Part of a small language model's weights: rotary positions, capped logits.
MLP neurons of a small language model. Each row is named by its layer, matrix (up: input weights; down: output weights) and neuron, and shows model dimensions 16-111. Each number is 50 + 10 x the weight over its row's rms, rounded and kept within 0 to 99.
After each neuron's rows, "fires before" lists the tokens most often just after its 100 highest values on Wikipedia text that the model never trained on. A number after a token or word is its count.

L13.up153:74 49 49 37 57 21 57 59 61 50 47 42 39 56 53 52 48 62 43 60 60 59 55 51 60 47 44 63 45 30 47 55 40 54 48 53 40 55 47 35 51 53 40 65 53 52 60 34 49 48 35 49 52 55 36 29 51 52 46 38 67 60 39 35 46 50 54 33 38 61 56 57 46 48 67 48 53 28 44 52 46 55 37 33 43 54 37 50 44 56 46 53 47 51 45 48
L13.down153:50 49 56 40 38 64 49 43 56 37 49 52 43 56 26 42 62 48 49 39 48 54 57 38 64 56 60 55 40 36 72 40 49 62 60 48 45 50 48 39 59 62 46 20 62 41 49 50 51 44 62 50 46 58 50 58 47 59 50 37 38 68 51 40 53 40 63 50 37 67 50 46 60 55 38 36 39 54 38 55 53 47 49 35 61 68 60 45 51 64 29 44 47 37 54 50
fires before: "b" 56, "ber" 7

L12.up305:44 44 38 35 64 46 37 39 70 32 52 37 37 27 60 59 41 50 40 47 48 54 34 51 42 47 44 50 62 59 42 63 29 43 63 62 56 43 43 51 41 53 45 48 42 60 61 64 39 56 44 74 60 36 48 52 49 42 44 47 56 47 55 52 57 60 55 29 43 44 54 46 56 48 59 39 46 50 45 36 32 58 40 50 40 58 56 57 48 39 35 41 50 34 53 53
L12.down305:56 70 39 45 50 55 63 41 54 45 42 59 74 57 56 55 37 61 50 44 44 44 45 34 51 47 58 53 44 40 54 51 56 34 42 74 58 48 59 59 49 44 58 52 50 53 61 44 53 50 55 45 53 56 50 56 33 42 58 52 64 76 64 50 53 55 29 54 52 35 49 44 54 53 46 29 50 47 51 43 49 55 50 54 52 62 50 34 32 59 61 45 54 46 41 64
fires before: "1" 58, "2" 39

L9.up199:42 63 67 44 41 45 36 31 69 57 42 55 49 54 24 52 56 46 34 50 64 59 53 37 46 34 49 45 42 43 36 51 46 40 48 67 34 34 41 52 39 46 44 55 44 62 67 33 52 50 55 55 68 60 41 36 62 54 53 42 48 52 35 41 44 47 64 54 41 47 51 49 60 50 48 66 58 69 72 45 48 61 43 43 48 52 59 46 36 56 62 45 52 50 35 39
L9.down199:52 60 34 48 50 37 49 34 44 31 42 50 41 50 59 44 69 55 55 53 59 49 53 40 49 42 42 46 51 54 52 50 65 63 36 60 55 60 57 51 63 33 54 31 58 51 46 36 66 30 44 38 46 59 52 43 41 52 40 53 45 62 40 66 44 66 43 42 55 51 51 69 45 44 49 55 59 59 57 43 31 24 64 63 50 64 60 48 30 53 59 52 60 55 66 54
fires before: " the" 24, "e" 9, " a" 7, " his" 5, " its" 5

L7.up100:37 41 52 35 65 50 38 61 54 55 69 40 54 57 62 41 33 48 32 66 67 71 50 42 52 49 39 58 69 63 42 46 38 39 51 60 41 30 62 61 37 57 43 40 47 63 37 71 49 58 29 43 47 41 56 57 60 54 39 54 57 46 54 48 36 44 41 40 61 58 57 52 48 49 38 56 44 52 56 42 62 48 40 31 32 50 38 34 66 58 49 45 56 46 51 49
L7.down100:51 51 42 33 58 61 45 68 26 61 58 77 41 58 43 59 42 53 63 42 30 47 42 60 42 60 34 51 52 40 56 51 60 47 66 49 23 56 57 45 45 35 58 45 53 49 62 64 30 43 51 50 37 65 64 44 40 41 34 53 44 55 60 45 61 60 42 46 41 60 31 53 57 40 43 45 54 40 48 64 56 36 67 58 45 45 41 62 45 41 53 61 60 47 44 41
fires before: "1" 46, "0" 27, "2" 19

L5.up165:56 53 77 44 63 45 43 41 59 57 51 47 41 55 60 65 60 51 45 59 57 70 64 50 66 58 49 45 46 44 60 57 48 48 47 53 42 61 67 66 45 36 54 48 50 52 50 35 53 46 53 36 59 31 45 58 59 49 37 42 45 40 43 33 44 49 61 64 53 58 52 62 53 44 52 56 39 67 55 47 44 37 38 42 41 46 44 30 52 64 47 85 49 28 64 39
L5.down165:60 61 56 43 54 58 60 36 56 50 49 43 52 62 41 46 46 46 54 49 50 83 57 48 39 59 54 49 26 41 50 42 57 53 52 54 43 70 50 49 53 36 55 70 42 48 43 51 42 31 41 39 68 65 55 70 55 44 47 52 47 53 48 57 38 65 51 42 58 68 53 49 61 60 36 61 39 53 45 51 48 50 60 49 43 38 64 31 50 58 57 59 44 46 62 56
fires before: " the" 49, " his" 4, "c" 4

L11.up287:43 71 43 34 55 46 54 61 34 55 49 24 51 26 48 50 42 34 48 44 60 60 55 39 44 59 48 41 48 56 61 63 46 40 43 46 48 48 47 52 48 42 36 58 43 67 47 48 56 54 59 58 66 38 51 50 57 49 59 32 54 51 67 49 40 46 41 43 43 45 52 47 42 41 47 50 59 58 60 49 47 48 42 50 49 39 59 35 44 51 32 56 35 43 41 43
L11.down287:57 47 65 61 48 42 59 47 50 48 49 39 30 56 48 53 50 30 53 65 43 45 36 59 51 70 73 40 54 46 44 57 42 40 29 55 58 47 48 49 34 40 47 40 61 32 61 41 46 50 52 54 56 59 79 40 46 59 29 40 59 54 38 50 51 36 44 55 52 40 29 59 58 28 45 51 46 50 49 56 53 46 43 51 47 46 39 44 38 41 65 58 45 49 62 72
fires before: "8" 29, "7" 25, "9" 23, "6" 8

L7.up65:58 53 45 43 61 33 37 54 54 50 51 54 39 52 43 72 40 59 30 64 66 54 54 41 48 45 50 42 42 47 60 64 67 37 50 49 44 57 59 51 50 41 52 38 40 45 53 51 71 28 27 52 63 61 57 55 66 50 64 58 50 57 37 42 50 55 58 48 39 43 52 67 42 45 47 47 42 69 63 59 45 58 43 50 46 59 29 51 41 56 56 75 45 43 70 38
L7.down65:43 60 46 38 38 51 63 38 52 43 52 55 47 60 40 51 54 58 63 43 52 47 41 40 38 54 51 30 34 37 33 43 42 49 50 63 53 59 68 52 51 45 43 49 64 43 52 64 46 31 46 48 66 53 49 46 55 51 46 52 67 67 50 51 40 58 52 49 26 67 51 49 47 58 49 57 49 51 52 48 43 41 56 52 43 63 67 40 47 69 51 41 36 63 59 42
fires before: " the" 25, " " 19, " his" 5, " a" 5

L6.up414:38 37 56 40 48 37 57 46 57 58 44 40 48 36 49 53 46 49 34 44 48 46 28 51 57 37 54 36 40 47 39 42 42 45 53 56 39 46 41 56 44 54 21 51 44 43 57 46 64 57 36 29 62 48 37 53 63 57 44 53 32 48 79 53 64 41 41 51 39 41 59 49 55 40 49 49 54 33 64 47 57 51 52 28 37 51 64 52 47 65 65 49 41 52 50 51
L6.down414:37 57 48 54 53 41 52 68 55 45 62 69 52 50 60 42 44 59 51 24 56 60 64 47 29 49 51 58 53 78 50 49 51 48 51 60 64 45 46 49 35 38 72 56 58 50 59 66 34 42 57 52 42 49 33 52 53 54 43 43 41 56 40 57 52 63 32 47 44 63 47 50 59 36 53 29 43 44 42 50 52 48 49 44 32 51 40 51 40 35 53 38 49 47 49 41
fires before: "1" 32, "2" 19, " |" 11, "3" 7, "0" 6

L12.up57:47 68 42 62 57 47 44 44 56 53 41 33 49 50 44 74 35 53 18 51 43 55 39 48 39 51 54 62 46 60 60 50 54 36 57 46 48 36 40 64 42 42 44 64 38 41 53 71 50 65 42 34 52 40 63 40 75 43 63 52 48 42 41 53 50 35 34 59 60 44 66 66 57 48 52 63 56 61 54 53 51 56 40 49 35 56 42 52 41 43 37 49 59 51 44 51
L12.down57:58 70 42 64 52 62 51 58 52 60 32 37 44 62 39 52 64 39 52 39 39 46 50 43 31 57 52 36 53 51 42 39 62 47 66 47 52 65 60 49 32 51 48 34 56 44 41 54 57 41 39 52 72 67 46 61 51 51 70 69 41 65 41 54 52 49 55 58 52 47 41 53 55 41 44 55 49 44 44 66 35 69 34 47 48 47 39 58 64 39 52 47 48 57 28 56
fires before: " -" 43, " " 7, "|---|---|---|---" 7, "|---|---" 7, "otes" 5, "|---|---|\n" 4

L5.up37:49 59 71 47 52 45 31 62 51 32 48 38 56 38 52 47 51 68 36 61 52 57 54 43 46 36 56 49 50 53 40 44 36 61 64 59 44 61 51 48 36 68 45 56 58 53 36 61 50 59 48 36 49 58 42 53 74 44 65 36 51 70 45 53 54 54 45 50 51 58 70 47 47 46 65 41 73 42 48 32 53 43 54 40 37 46 52 57 47 49 51 57 44 27 57 35
L5.down37:59 35 45 42 42 43 54 57 61 65 71 70 52 47 54 56 58 59 43 52 47 67 53 30 45 46 61 48 53 63 57 30 50 63 57 45 68 58 49 53 33 40 61 43 50 51 47 50 57 60 55 46 37 58 43 48 55 39 53 36 37 67 55 71 50 59 52 44 57 60 43 49 32 58 46 49 42 38 61 64 51 48 45 52 52 57 54 48 65 58 27 55 47 55 53 58
fires before: " " 40, "4" 5, " |\n" 4, " |" 4, "3" 4, "2" 4

L10.up190:36 47 50 19 52 68 60 57 44 43 65 49 44 40 38 35 43 33 34 53 58 57 60 50 61 48 56 42 41 52 60 45 46 49 48 41 50 54 49 37 50 62 36 38 44 47 52 46 59 37 45 50 48 43 51 53 51 52 51 49 53 33 25 38 50 61 54 39 59 40 34 39 34 72 47 61 60 60 54 39 46 44 50 59 53 51 62 32 43 44 56 42 43 43 46 37
L10.down190:29 51 42 57 31 48 61 40 46 57 45 43 56 44 57 48 53 38 60 53 60 44 46 64 50 59 52 46 50 41 41 44 47 49 26 42 58 61 48 49 40 46 57 68 50 55 42 68 56 58 50 52 61 46 48 50 55 53 39 44 38 59 23 72 61 60 50 55 57 47 45 41 60 54 52 54 49 28 54 43 45 68 62 50 49 53 48 39 57 50 52 61 48 60 47 60
fires before: "9" 88, "8" 5

L13.up209:57 59 56 59 49 26 29 54 40 51 60 41 40 33 53 49 60 41 41 61 60 46 58 53 46 41 51 58 53 73 51 43 54 41 59 61 43 48 51 63 45 50 56 78 34 55 48 40 46 51 38 59 46 56 67 55 59 39 49 43 41 40 46 34 55 44 40 56 44 41 74 52 60 45 41 43 59 47 54 33 47 64 55 44 31 44 40 47 44 37 62 46 55 51 42 42
L13.down209:55 73 60 52 64 55 49 37 62 56 51 61 50 67 56 41 49 47 52 22 52 54 57 46 45 49 45 52 59 68 35 61 40 64 60 41 54 52 52 59 63 49 56 63 37 53 37 54 66 36 67 44 50 69 37 58 32 46 66 27 64 32 54 49 58 47 61 54 50 53 43 65 50 53 62 75 50 44 67 31 57 68 57 59 49 56 48 42 49 44 54 54 57 42 59 57
fires before: "1" 16, "2" 13, "3" 11, "5" 10, "6" 9, "4" 8

L11.up226:60 64 48 48 40 44 58 52 50 52 57 55 34 36 37 42 45 60 49 66 47 58 36 52 38 36 48 31 58 49 57 60 37 46 53 39 44 37 34 78 58 46 56 47 44 64 50 43 51 35 45 52 55 45 58 48 55 37 47 34 40 47 45 39 46 32 52 44 49 49 57 53 63 50 44 70 45 43 61 44 48 44 41 48 55 50 51 44 34 50 53 51 35 55 71 52
L11.down226:48 53 56 62 48 72 74 47 44 56 56 45 43 69 39 58 42 55 46 45 42 43 52 62 51 50 41 41 37 43 56 43 41 66 50 63 41 43 54 50 54 55 57 43 50 33 68 42 58 59 58 54 31 57 64 42 50 64 28 37 45 31 54 54 36 55 48 58 41 35 40 54 38 53 47 56 56 49 41 37 34 41 31 49 52 30 44 49 59 61 68 36 41 51 21 54
fires before: "–" 80, "0" 4

L10.up151:46 65 47 48 32 36 48 53 68 54 47 28 46 52 33 30 28 68 59 56 48 63 57 51 46 48 54 51 44 56 47 56 62 54 54 54 53 48 34 41 38 53 51 56 36 59 62 57 59 43 42 55 49 48 39 35 60 43 48 37 68 50 51 50 36 38 42 54 47 48 58 61 57 46 64 66 41 40 48 49 59 43 49 49 44 62 40 43 46 36 45 50 37 53 66 36
L10.down151:29 48 51 47 48 48 68 60 54 51 44 43 37 60 16 38 47 43 68 28 46 39 65 44 43 56 49 33 54 55 61 45 70 60 62 49 31 45 46 46 65 58 58 48 39 40 47 50 49 59 57 58 48 42 44 51 53 44 45 45 45 41 52 50 31 66 54 47 34 54 49 56 46 61 56 34 60 50 46 20 54 32 48 51 46 41 57 51 44 50 46 52 56 46 39 54
fires before: ":" 21, "b" 16, "mer" 12, "0" 5, "ments" 4

L12.up365:53 51 43 54 47 53 46 35 38 35 62 45 43 40 33 53 48 46 50 48 60 50 67 39 44 36 70 56 66 62 41 64 45 46 54 62 49 55 59 39 41 74 52 69 46 66 44 43 51 55 38 59 65 50 43 42 46 54 44 35 59 51 44 55 61 47 59 40 40 48 67 70 50 55 63 48 70 54 67 28 62 67 39 37 56 57 46 61 59 46 48 34 41 53 38 39
L12.down365:61 46 38 56 56 46 43 57 58 54 61 60 47 56 53 45 53 46 42 28 45 46 60 40 44 41 48 54 64 59 49 66 70 38 44 50 48 61 56 30 39 61 76 52 46 47 61 24 51 32 41 59 55 54 54 55 50 49 70 51 46 46 53 63 72 42 50 45 36 63 46 53 47 46 47 37 61 59 46 49 39 52 64 45 41 57 63 32 25 38 46 37 48 32 61 36
fires before: "1" 27, "2" 13, "3" 10, "9" 9

L13.up265:32 61 49 46 63 43 44 52 60 38 45 52 46 48 58 50 22 40 44 48 47 52 32 63 40 45 70 47 66 79 48 52 44 53 57 38 53 51 28 40 36 58 43 44 44 59 53 59 45 39 38 46 55 55 66 54 54 41 38 55 49 40 67 35 48 40 56 27 55 62 36 44 33 48 52 43 63 48 45 37 54 53 38 66 46 54 50 52 60 48 32 36 49 60 51 67
L13.down265:56 45 44 49 53 36 35 46 71 41 27 45 41 52 40 60 53 66 64 38 40 62 72 48 40 51 41 59 35 42 54 46 54 61 44 59 60 61 54 55 69 52 27 51 52 43 45 58 61 60 50 41 41 58 62 43 58 43 60 50 45 47 38 28 42 66 47 58 54 61 46 32 41 52 46 46 44 55 52 41 52 47 38 51 62 52 42 46 34 40 66 57 40 45 49 62
fires before: "2" 26, "1" 21, "g" 4

L5.up134:52 46 56 53 47 46 42 61 54 36 53 52 45 58 52 47 40 55 50 58 60 59 51 59 40 44 54 51 42 59 67 72 49 39 59 48 43 58 62 50 33 47 59 56 55 48 67 54 54 31 51 57 64 62 46 49 49 51 45 59 60 41 50 39 40 48 66 50 44 58 68 85 47 50 49 59 41 57 48 25 55 49 32 45 41 61 47 52 54 69 43 69 38 42 67 38
L5.down134:55 40 46 39 62 84 45 53 45 40 49 52 44 53 55 52 54 51 68 53 55 41 66 41 40 58 52 39 33 61 42 52 57 56 57 55 59 66 62 41 31 49 54 56 96 31 40 54 39 35 44 43 59 59 55 52 35 48 48 52 58 64 68 52 31 51 54 59 66 46 54 51 49 55 35 58 38 50 61 69 61 50 44 50 38 52 48 52 35 47 57 70 58 50 62 59
fires before: " " 35, " the" 18, " in" 5

L11.up5:42 53 50 31 38 43 50 68 68 71 48 53 44 55 34 47 30 58 46 42 49 53 39 60 50 52 70 47 39 67 60 50 56 32 34 45 28 24 45 56 53 47 57 40 51 59 50 47 41 52 49 55 44 51 59 30 68 48 43 31 46 58 36 35 56 37 55 58 56 45 48 62 57 46 51 51 49 39 39 52 64 48 41 52 57 40 67 64 55 58 38 37 36 59 64 49
L11.down5:39 61 44 45 46 55 69 51 46 47 61 46 57 75 46 49 38 52 53 41 53 63 43 36 32 31 47 44 52 52 52 51 58 40 55 57 48 53 39 68 53 46 40 49 43 53 58 60 24 47 47 48 40 52 48 54 58 24 31 62 30 31 53 59 50 42 37 63 44 58 52 52 53 63 59 42 38 53 67 35 46 39 63 57 43 48 43 55 40 55 58 57 37 55 45 50
fires before: ":" 31, "–" 25, " |\n" 5

L10.up291:47 53 64 46 46 47 45 51 56 61 62 34 36 58 57 48 40 50 38 59 69 63 25 43 36 54 47 75 40 59 66 47 54 49 73 39 41 41 62 59 43 52 46 40 53 40 51 52 58 42 44 57 71 38 47 49 53 48 59 63 54 60 27 41 54 42 56 45 48 45 42 63 43 57 62 56 59 60 42 34 56 49 54 61 36 57 51 55 44 54 30 43 44 57 79 45
L10.down291:54 50 58 45 45 46 52 40 41 60 56 49 46 56 51 62 55 50 61 71 54 47 45 51 49 29 57 73 53 42 51 33 56 49 47 36 50 37 60 53 47 47 53 36 76 38 57 66 38 48 56 49 55 55 49 53 48 50 38 64 44 75 47 49 38 36 49 39 60 51 47 35 50 39 61 65 47 57 30 48 56 46 66 41 47 51 79 43 35 59 39 35 62 47 72 52
fires before: " a" 38, " an" 10, " born" 7, " the" 6

L6.up225:49 47 41 51 53 43 50 43 56 48 54 53 32 44 53 48 36 50 40 67 52 63 41 35 53 40 73 47 50 60 53 52 37 54 63 49 46 26 40 57 51 49 38 42 43 56 31 30 50 44 35 59 55 50 56 48 59 45 65 45 60 45 52 37 32 54 54 48 67 60 44 72 57 81 54 66 54 58 41 59 66 58 50 35 44 40 71 49 43 50 53 62 36 35 75 62
L6.down225:59 52 52 67 56 32 73 38 49 53 56 51 43 51 45 57 47 56 36 68 39 46 38 49 49 38 42 38 28 65 27 22 55 60 41 36 48 42 53 62 43 44 44 35 58 42 42 51 42 51 54 55 66 63 47 52 37 54 67 61 45 45 32 51 30 51 34 62 67 68 43 57 59 67 65 46 60 46 49 67 47 63 58 67 36 68 62 43 46 50 52 65 54 61 44 48
fires before: " the" 26, "l" 8, "t" 8, "hen" 8, " a" 4

L12.up398:54 62 32 49 54 60 47 31 55 57 59 50 50 46 47 63 39 44 44 54 42 50 47 37 51 36 46 70 54 47 59 61 53 39 58 49 51 50 44 55 27 39 52 42 46 43 60 58 66 30 44 51 49 56 59 45 64 49 77 37 79 34 29 56 46 51 52 60 62 44 47 59 59 33 56 63 63 59 51 63 52 65 53 41 44 59 62 59 54 41 33 59 54 50 54 35
L12.down398:60 58 56 51 47 62 40 47 41 35 50 34 49 62 49 38 55 54 33 66 42 30 37 52 43 41 51 42 58 52 52 40 36 69 59 51 65 44 43 44 45 36 44 52 78 45 45 48 64 54 44 52 59 59 42 44 41 55 61 54 31 62 35 58 71 47 61 58 53 45 56 44 53 57 49 50 72 57 49 46 60 46 58 43 30 54 52 53 60 50 64 45 74 34 49 52
fires before: " " 85

L11.up365:55 59 43 55 38 44 48 60 48 55 49 33 49 54 48 54 66 50 39 60 41 52 62 29 51 54 47 47 47 51 72 48 42 46 70 49 40 46 56 45 34 46 63 53 51 51 65 61 66 54 54 55 59 57 43 49 67 58 39 31 54 41 22 53 42 48 41 53 53 45 54 63 55 57 66 66 62 65 82 54 49 50 54 48 43 55 52 40 58 40 54 66 40 42 45 43
L11.down365:39 45 46 62 48 48 63 49 51 58 41 48 51 53 45 63 43 53 34 55 34 35 61 45 48 45 34 42 68 47 72 41 43 41 58 52 52 53 35 62 43 46 52 37 72 45 71 61 54 56 51 69 42 59 49 49 70 28 55 52 41 50 47 54 49 50 46 56 41 63 57 40 67 59 63 44 55 52 59 64 62 47 69 45 44 66 41 44 47 44 43 50 63 53 53 44
fires before: " " 74, " +" 11, " −" 5

L11.up410:47 69 31 45 64 33 46 49 69 51 64 43 45 57 72 62 37 48 53 49 66 52 40 49 43 32 56 55 47 39 56 40 64 45 71 35 46 50 54 58 39 48 43 62 45 42 61 49 61 47 41 31 46 51 60 38 69 52 54 54 64 68 54 59 55 43 55 57 50 43 47 56 37 42 56 45 44 49 54 53 40 58 42 31 49 63 53 38 54 54 52 63 42 50 44 49
L11.down410:22 46 50 52 64 39 52 57 44 41 59 71 46 63 56 50 50 40 59 40 47 53 40 53 42 59 58 40 50 51 47 57 71 64 34 49 58 59 62 49 39 49 75 52 47 45 44 59 41 46 54 45 55 55 33 54 41 45 42 47 46 51 81 51 56 51 45 47 53 57 59 42 41 36 48 53 36 69 43 55 61 51 44 40 44 59 45 51 43 66 58 51 39 51 42 54
fires before: "2" 36, "1" 31, "3" 14, "8" 6, "9" 4

L7.up198:63 65 46 54 45 39 57 38 62 73 49 29 42 54 48 59 39 33 52 61 67 74 61 52 39 39 54 49 44 57 54 57 57 32 49 47 43 24 51 45 37 47 48 61 48 58 72 58 45 48 44 25 60 57 50 35 58 42 52 58 64 30 52 44 27 44 43 63 61 63 48 45 37 39 58 53 51 48 52 41 63 53 44 40 45 54 59 49 59 51 73 63 42 48 54 68
L7.down198:43 62 36 45 33 61 51 52 41 49 48 62 52 53 60 57 46 54 52 41 53 45 35 45 46 53 57 44 42 38 47 48 57 46 48 54 67 44 27 41 22 43 46 43 99 47 58 50 48 51 47 50 54 56 63 49 37 39 49 49 55 61 46 57 22 58 38 54 51 57 50 55 69 49 47 57 52 47 44 47 54 44 40 57 38 47 52 52 60 60 55 44 56 60 65 49
fires before: " the" 55, " a" 6

L10.up424:57 59 60 49 46 39 55 54 60 53 67 54 50 70 45 52 45 52 49 49 45 70 38 61 38 51 48 45 41 44 47 57 47 48 64 38 38 38 40 62 49 53 47 26 47 32 51 55 44 47 44 41 55 60 54 51 63 40 43 38 34 51 54 40 51 49 39 41 48 40 48 65 61 50 46 47 66 46 45 19 52 34 53 59 55 40 53 48 31 40 60 25 50 40 59 47
L10.down424:48 65 55 44 43 40 54 58 48 57 56 48 46 54 50 56 45 58 64 47 38 69 60 62 45 31 49 52 36 43 40 34 67 58 59 53 39 58 61 65 57 53 56 56 52 51 67 44 39 42 44 50 57 62 53 55 56 40 34 59 49 59 53 48 61 44 41 52 44 53 67 47 48 72 44 57 66 57 61 36 46 56 42 47 52 45 49 32 63 48 68 47 41 54 54 49
fires before: "–" 59, " " 10, "5" 4

L9.up144:47 54 60 29 58 37 39 28 50 62 40 62 54 66 43 53 46 57 41 45 73 61 61 42 38 50 52 56 36 51 50 45 53 41 66 49 49 46 35 48 38 56 36 56 51 65 57 33 69 43 53 59 67 56 49 40 51 57 45 48 68 43 49 38 42 46 67 50 42 49 46 54 53 50 45 64 57 55 36 40 60 56 41 35 57 71 48 51 49 44 51 53 40 50 56 60
L9.down144:45 51 36 39 36 52 50 43 58 64 46 44 63 48 48 39 53 51 55 44 45 70 46 50 35 43 45 52 52 55 47 39 59 59 52 62 59 30 58 48 53 37 36 34 74 55 47 37 45 41 39 33 48 68 67 51 32 48 48 38 49 55 50 49 30 50 48 47 74 60 69 36 56 40 47 50 44 43 79 55 51 51 61 60 55 73 55 44 50 60 49 60 40 56 77 59
fires before: " the" 48, " a" 5

L7.up341:49 50 55 43 50 39 64 41 56 44 54 53 56 51 34 36 31 39 68 69 39 60 50 50 65 63 66 50 39 61 50 54 57 47 43 51 45 41 46 44 50 48 48 46 52 52 50 42 49 46 33 54 63 37 51 60 47 34 60 64 44 49 33 35 62 33 56 35 63 63 47 56 52 54 45 59 42 46 43 51 61 64 44 49 71 58 52 54 42 39 33 51 34 79 59 37
L7.down341:42 60 59 68 50 44 48 60 42 41 54 53 60 52 44 50 34 35 58 42 42 55 35 66 35 58 68 55 50 71 48 53 62 57 48 52 70 57 63 55 48 53 54 52 67 51 38 63 39 51 51 63 56 47 55 43 43 49 28 35 18 41 40 57 65 55 62 55 64 59 43 62 46 30 54 32 42 43 61 56 55 50 38 30 62 55 60 49 35 57 50 50 41 69 36 73
fires before: " |" 46, "–" 14, "." 12

L12.up319:50 52 49 58 51 41 59 51 36 48 43 55 56 47 57 62 32 37 47 40 53 57 62 54 30 40 49 34 60 51 49 46 45 31 45 42 53 29 49 42 39 56 27 47 55 48 55 46 68 62 59 41 55 66 54 36 44 38 35 37 43 60 59 46 51 60 42 60 61 59 32 54 49 46 33 62 54 55 43 38 57 59 41 54 46 63 42 35 32 57 49 39 44 23 50 43
L12.down319:51 47 50 53 52 47 48 41 35 34 40 44 55 45 41 48 52 42 59 43 50 54 67 47 50 51 60 40 65 65 54 37 47 43 33 44 35 43 49 33 55 53 36 61 70 29 53 37 58 48 47 53 49 79 50 46 49 35 34 42 50 61 48 50 47 62 42 56 48 73 43 59 58 49 37 64 38 49 50 51 47 51 40 43 39 52 44 46 40 49 62 32 52 28 33 31
fires before: "7" 70, "8" 22

L12.up310:52 68 51 48 64 45 48 40 39 59 64 54 53 40 29 53 64 60 51 56 63 58 55 44 69 60 58 56 42 69 59 38 67 49 31 44 37 49 54 65 57 48 50 53 40 65 51 60 72 54 64 64 56 67 48 37 53 38 46 33 46 38 65 43 55 50 49 66 45 54 69 54 53 48 47 45 62 52 38 65 49 68 41 53 61 37 46 58 71 44 45 63 56 46 55 43
L12.down310:46 38 61 54 55 45 32 44 61 53 32 40 45 42 56 61 56 58 43 62 31 35 27 67 42 49 52 73 57 67 55 48 43 53 64 47 57 58 63 41 51 52 65 51 58 51 57 54 60 44 48 75 68 40 63 54 61 63 49 58 44 47 38 36 38 19 50 44 57 40 37 41 65 50 53 60 54 45 45 56 51 38 46 53 47 45 49 53 62 43 52 50 34 51 64 38
fires before: "6" 38, "5" 38, "7" 7

L12.up218:41 49 49 57 43 34 46 59 45 40 57 43 54 39 57 61 53 44 51 50 56 55 67 48 65 37 57 47 58 50 44 38 53 34 49 44 51 35 52 40 55 48 48 43 36 67 37 52 70 52 64 65 52 53 41 38 58 55 43 49 61 53 59 53 53 55 41 60 48 56 46 57 39 43 41 53 49 55 59 47 47 60 19 65 46 51 41 27 41 53 49 42 46 60 50 54
L12.down218:57 54 55 46 55 51 68 51 58 47 55 45 51 73 65 62 36 40 47 65 77 52 49 34 61 58 58 52 44 55 50 52 64 42 39 32 43 57 44 66 65 66 54 47 40 56 51 44 58 57 41 53 49 59 62 37 28 54 65 51 55 45 66 51 51 49 74 41 59 64 23 63 58 37 56 38 46 42 45 35 32 55 48 48 51 54 56 49 44 57 50 52 46 51 54 54
fires before: "8" 49, "7" 36, "9" 12

L10.up195:53 61 31 49 62 49 36 61 72 50 54 54 59 60 68 62 46 46 45 62 63 63 56 49 42 43 47 47 51 47 66 52 54 50 79 57 39 56 60 51 40 45 42 61 52 48 64 52 57 42 35 63 72 59 46 43 64 37 48 57 53 51 48 49 44 28 66 56 56 60 47 59 49 42 62 59 51 52 66 44 42 50 33 39 50 63 51 19 62 46 62 54 55 49 68 53
L10.down195:49 38 50 38 54 51 53 54 45 55 49 42 43 41 63 46 37 66 63 61 42 60 50 64 50 45 44 47 29 37 56 43 49 58 57 40 44 66 48 51 41 39 50 54 71 50 49 70 58 59 47 58 46 56 49 36 47 48 59 56 33 67 57 45 40 56 56 59 40 72 54 50 52 41 75 61 49 53 50 48 53 38 52 52 57 54 49 39 30 69 62 51 57 61 38 53
fires before: " " 43, " the" 15, " a" 4

L12.up268:60 63 56 40 52 48 33 53 63 60 49 43 47 38 57 39 52 55 39 52 51 52 60 55 65 50 58 47 61 63 66 70 46 63 54 39 37 39 57 36 37 55 44 68 40 64 46 48 48 39 58 46 41 58 33 53 57 69 49 51 50 42 61 41 53 45 56 42 35 58 63 54 48 48 49 50 59 49 46 49 56 54 45 38 40 53 61 47 48 50 51 48 35 43 72 52
L12.down268:58 55 57 40 68 67 41 67 57 55 56 49 51 63 51 37 50 55 57 36 56 65 35 38 59 43 49 34 38 50 62 53 55 49 50 42 48 58 61 36 35 62 54 51 58 54 58 63 30 49 47 47 23 49 48 49 47 37 45 60 50 46 60 62 60 63 54 59 38 59 58 41 55 53 60 48 49 47 28 50 56 38 69 43 39 55 41 56 59 50 57 43 51 43 39 46
fires before: "0" 41, "1" 25, "2" 19, "3" 7